MLP neurons of a small language model. Each row is named by its layer, matrix (gate and up: input weights; down: output weights) and neuron, and shows model dimensions 288-479. Each number is 128 + 32 x the weight over its row's rms, rounded and kept within 0 to 255. Numbers have three digits each. A neuron's up and down rows have the sign that makes its largest values positive.
After each neuron's rows, "fires before" lists the tokens most often just after its 100 highest values on Wikipedia text that the model never trained on; "fires after" lists the tokens most often just before its 100 highest values on Wikipedia text that the model never trained on.

L2.gate891:098163141118109164137110094149088085109139140147086126101159141109096147129138131153151130068118142183073173103084108160133150139102174114114155091214114140122196107201147108085100163163148115172163161124081119133071133100125125158129101123125029125069148167128119144124069068095155118126150092155107116095126176171189162134074040127152158102169119150166095114162144171122148110152113136146153119146095138166073113078136102152150157126179099086086140111167109065079112133135117157145195143125102101137097145116126097191160118104130124148098092142113176114157168158042119183155
L2.up891:093120110146130129059172101212127089176118199130117133046103170098162161154115125122124101111109102168124142148078086162137064143099140128108151109141151085132194110128106146157096125134150150138097116108077086097077134122136113202108102134177114120076133113210123154172087121110136144116160124168154165124094119180168149146155135175126163148091177169133150107158131156112140115122129151108132114141106128152130102042117113148106108131179119145121146126123135119107132105124077101169192110141110126080089119114124127100170105138164177093138127115144125114098167117055142137131
L2.down891:190090147146132118108176157113170166138150134111168166157105148151198131121095088079126121122189098132196118149186157134135131110162117097121094142077135126149125088124104148155136098124120171098130121132162089135107151093137089107130202154205146085161138130133060147101135169152134131159113151076129145152134063114106127113181237102131109178104138158148152136079162093149142142084122113106135133159148096089153123174149144091106142066099149135161141144113127179179203088135123136113041113164138138112180141120101119100126115157108126079161189092139122124114150140149127127156
fires before: " |", " Republican"
fires after: "|", " ", " |", " Preceded"

L5.gate95:117136145129095100137124065140134164092109070110174192157129078162163186157113158147110127122165116094106112146099120096096200093163137114144105141113147139182176159134153141118110118140134148102097118067123141131152071118119100122133117154142106179128095110102116127104155139114115081082186118165179091120089112173109116184151183116157173065085109082098104112106114080135141072122150148191093101180041125074129091146167157060084087177164158160131186100132110096133174118164130148033120079157139098157096149153163145121082180175149150124147126047134181155106132145152146106186
L5.up95:170090161192097142161188128174105114064163078143134140125095199128080096099078078148135127140163134169103099146076096173140150114108114064112050097101129135086081163141148144127152126117154163142145243182161130131141103229104085132116117168131137122115142140109168112135122081081102073097142129120072136132119096118201097122147143120130157151158176106111098082177136206123131123084136086124132153129125142132127131142084107149117091169113090129180159131119058127134147058061177133154160151121182133129134173084127122112154145104193101123166120135118040179097185142117160125152
L5.down95:096109135164125087150122123121116089092160097157129112123162137153105137110156108122141077124117142125123131128113134200117187150132133093160121132112067099165166117129144076156120110133079151098158121086130106084131120090158117123112162117150123155147113089101121167080096125097145069181098123121148125139077224136094146109062118101150083133098113108111129140166204068119131083114146177187111113187139098093087099175180147153116171116184145145129123138076108064162108118137174107046147080157176143144167126130152091138137169198211142158133161111186154148122089147146109077112
fires before: " |", " Party", " hold", "ista", " Democratic"
fires after: " |", "D"

L5.gate78:177129132167172123126128198141091113115112080150188092151120133121095130127091106160094134133175165080162154119115124116130170130155103182121101190142155177167124158127093129083106127074128182150115127136133135112142169126131076083134163150128102121143145171095108150106081152132094146136171091149089115113144113104145146166071114078090128137144092104129146143123083171161117096145152108119102132078128103113158138150131135075090154198123119107119123139129154144142136124106090184149122082159134082150122175081071098118135056121139146195135142085142163119121113187189110129129
L5.up78:050090101098119113168122135072175079087116141103123128144121191139158120168096146121116210182142168093164112148066150117166202147127076139123145146065175130130137164171090097153086076132114145084126125157075088079110156100121100128173135091126151165118091152108102124044152104146146105083129108096114126079125096117132123098079132174175116107124135154185135119146110123102159086141159148146100159106122093139151162105083112171189100154084180152168182096103163079099128117136118132149075124150132083157116120157099113175113096154119166076083124187156136097097125179094117116095
L5.down78:169096118142139134137111148184119161136155130126085129120119087111157154123156135119117096091140130139090116131182107148109079096159120134079161096140150136148159117142151167148220111116109143130054194115173107126138030114157193122107101108123153154133059121143153131129151143080176147114104153160121102145166144128139086101186160124133115117091157140111134138111158126142169193105113145129128146132109134128171095060153095165157106106132128112111111179209138147135159160137155115114142148138102210104077127097161146084146173091166100118155092092110125125113152125102135185128
fires before: " |"
fires after: " |", "|"

L5.gate737:116149033060133159143044113124107103098172175144107112142191068074105122077153142093089108124108063182137160128173189142149147078130206183125089137088096168168164087137089094116230082136039127114081116128196119128085134140112117193160033121124143154143079088124115129156142150095068107092137112115098119168144132120111062133137125170139067149126181058131147171144107091164130128137173134099139135136089153139193118191090145047150081112109147077124111127139156161111133109141132123089109112144102103076130185113113131151121176228160131159142168133145166128149101110159135126153
L5.up737:126191083144154115117102089101136120097145127145091108122157124096078149146142152118108144131100180116139110182109153125077104153141084100140123157143138082163048130112137104103150157167105078119126147185072116087161119094109095158151164112074083049162118185184135167100146092170131092154160089082150177143130105142092106199118174080138106096111129161129128158108129123153107144102141111134148091148172129140135093143122138150150171161129111095102164046133108142135132138062142181187078139176117150128132133190197150120156124191117096147158137094138078180102125112140144154170
L5.down737:110114151129118119145164149139115160133119150173128136097102187148187130119112143103128115106124127121154141081137120099130124158109122107148131104141129130083157117132135125111131128132143171122147126092134145135130152095144129030107128124175000183125144118110114120118139153092126134105133161184136102148138184130128155102130140108066133148120132125118114095142103140119136153112132132144136117094128090118112146098155132104079137110142120114168113144121110134092127141184154109116151116113176125125116097136090124171126124103164142102119020149074107085188105157100121103145
fires before: " |", "ada"
fires after: " |", "-"

L5.gate580:132157083094136119113054109121162180162120131112181146135115136156105135130120090108074102150176125063145131109128134096140088172118132106087179127118098096134105094108107138105151156123102153143122132116119137116126170128118137165115154055133154113133141168135079085098129144180187122099157076118112120144141099048105091123090161119150124128197118092130176155140101104154048129184164116145124128186131111072143146108138148075113098125089128113164100105087124140123148097110147131117136172072147151134147099125088160175165148092149162130073138117104091088080170030149092096138
L5.up580:179168200093134203138110089105195125154189084066089112135150137140173095147124174129098183132083207177157155124144075119096109103148090120142164141198085213183134130093082122150129141159173146135138102137060126113161145095104095120130117069158080133128127177040127137140122079146122145112109158093177135111163119147118094127063131135117085123133110126194128114089145154104149090115129151113149131122154158120181138076136168157068073097074139132055107159106111061143132140180124128084089132207113102170121171102120120116115094081156095170144121110102164085089095151147107140121
L5.down580:085149109136140084146108099118137181156107168140151123098117194162136176140146143110125104130160068089134092104103176117099083169097138121136130128114189100097169140157108144165157120129089148123148067112115167091121131120114131137114156064180164131110086146114132126104122164128127108138150146122110111171134127141151212111130133118142112158178180070145165102073134187146078144138161069084151066181111090108137139098097099059164114113141121071149128066144154120108194150109101111152095163072151110085122096039100111126071160151133100152157084147073135164156196108084058143125
fires before: " |", " /", ":"
fires after: " |", " of", " —;"

L5.gate1211:170107169137108070130136106115147122094117141156171148141094117147127187147106075186168101147131151104115073085142104068114121105182135106120106137090114119189134158112166125081113167142150187129142148091160122155113074092167086103091139099178073122132162116114065147157099175119148126164120153089064066098120169128123136166162089140159115092161114116084136124119167128160146125081094114149111102056115140117140139116196117127122117173111119142157160126107150109147075147095137097119149132078175098113146114143149158120145060117154124125176056164202142051096136121166111173103
L5.up1211:147145082085144127153137125112142144149087155114126106095217124098083122138146155149097143107163121182118178109191179146112098122105118159142138188141111167118104078144078136098131065109169087156117065138112065137086099182098081126138149144039160149116120132121164128090163089146133156164147098101175241146053150098110081160109102189182158155126155138160142091182056121148103137117148135073141156124127175175170131183059129100157147118122146111150125147097141126150134146108118136149110131154128145135234140180145145097087101162178144058072198112131136148134089054106152145100
L5.down1211:117146148129127094142105100146123106118123133065136164114115126196106160162131152161135125175114122114154067106111155112121057104153107102124100108052130149255116145118130148126090150125108174132110116096141182146105073139104112127113110167178118115123164114103114122117110188146149160138111169125127079102106085158119118146148096170185157116160148150123160135107111110150092079056089104162085149090112141128154101128176096050113135153076137129154133124099144147137127136122141138108169132107142067099099183099157179088132095120193119118141141155159105110070177102166121169136
fires before: "|", "\n", "-"
fires after: " |", "."

L5.gate552:115116135139090076180122091101082146088085122204123116186160164141158106096128086166120125152145134116096091105110104163163095071190102103143170112177109096118097119132142112124163154129135161135108114120130156147133132156108078114132142110083089167177108123151126087166141212128130140099108129105121069130116111063118116102126105110115176112173131151110105142144095166107187138131105158129052120171160070137144124112194152175131119146114167104105103114102170099138150111148099074135102103137103109156128121157136137123129053163095130104070113139136111154152145148130059097130
L5.up552:099130118200144110157131132177158120127127191129140106150098129137103129122076106126083101116142096056118157123090132161079091151154105085091091165078084140171083140118162137118131136132102111079125161085098115119161110170114166140097140059122166075200142101156120098127150126053228150075134137100133137175150061162112156166125117119094096149159136125151127129114109043090112126103146077104142168174106182117127074104152086121136075138187203110078142103130087127134135115141090173166133104131174130122066119120093130144137095102169136102098140132082124109084141129094149160139
L5.down552:147140174218182127099133148134109141135116094100169120103190124170112118102082117133151087094133113150147166118117118140086111153084093131075055104124149115146150178075114163120133144154143121090155107128108090138041131102091165069158128118139167087170175161157135137154103128141182144115207123120098173186169180177103210166148081115125126145123155141111167165121081133092160138117146153110165118101110201153114118131112134117126093219147164197123090124103067148133120084173115127105160076138159151075122117092109126160118112140178104106092189120119135123116135103160165113142
fires before: " |"
fires after: "|", " |", " (0", "\n", " m"

L5.gate789:142090106127104162100228129131132103094112117148126157156116084140130120066183106173115173150105071149154089144139130112151140140104135112096163112122119134115129137074079190113059117151082128105169068115121099078150122166184089187114141122111104119117120147196151146070163173168140096083157149136132184104159083131087101114117120117112127131114061147150210136074130108091139116130153143149119142110088069115157126116054101135077169135107127186133134106137114177082040169135157121192109053134141122131117145175158148152169133086178094112154103058102097092127073097149125125124
L5.up789:154096135134092156124152121165074091118093144209105170141138087110099139149107091144157113142186113201111150173066165138151162182106173091154175114126095133123113096067114135108137201122124233152121110146099121133182148138125142157144133173159116135130156062075155091156184141154117062096158183104124148102147205141124155102111129159168139128156106143130112128168197133156144100171137155090137181122198138138128131152124108075095080088093106162078106094139129160101161149088114091180153103167136072134107132111104098064121184150160166135120159144093136092111154149163192166137
L5.down789:079106127053120114131140148098102124123068100139113108133128106181161128102150109186139152097131078138134127119161137088149103153079102177080100085158158169203109133132143146107147085118139130036061117133143153144104205138133108112138082114103166120076093155129090135077133105150110148127126100147115164127195085096142123161162177095069119100083125120094091105177124069107126126138123148132071136166081166115070136166062113166132176140137143146129152127135138105140075101099158153128129166165162095125123143183141178154087099130079147092100129139146089167161106117148058098124
fires before: " |", " "
fires after: " |", " "

L2.gate1011:145084120176139132150157120087129095128095134097139090133134136126086090121077151130141143172113101126093146118146120094234158147178128132112127179126124156080167147112080197112148138074135108104081126115117169205087182090174135062089181145139164145145127115172116186115138177123132104167151167147108180106138126116096175159144130100063084092134125056072169117098161103111119154108176144167088152122182100125104133121139137084112117106065113112169106175106150203130155134163156095123111181155111081105151067159160157124071127072119132119108124118123113146130117129129135039137
L2.up1011:082097178126117107136127174127154159120112086113077143136136144135133183098103199180140094104138157098128118153136130226104097132122121149062104073117125072125181181101139095124099101157162130174109145114148130151180147097092126112147121100150125103089127170122134122087089126107130091095083150162149153101141157073072123085091162134089096116148102163126203174125156068107135076165130143107131188133012157102172108169173170119144140096095206152093112122111132076113089044081188140159189104109168143138101145092099088144085084090123141106107115137147131150113088126129163157122
L2.down1011:207116166086089143105158118090160107123077127146153107115132117112046085169109126125149143121105101195087138097129149113155173152205119156098155152149078130114123118148059139136166108057113137076088118126146155195103177071161159073141183115097177137137129142163120183102173132149106116132210202147092198124165141144056200189098200137069152110166106035022143132093150074106125147152145092123108148134144122141123095118140132115100133086125115161161149135149176162125138165116148145154116182171127092101149058129116117099098093085128143150109115116117110101139121096108112080153
fires before: " |", "–1"
fires after: " |", "|"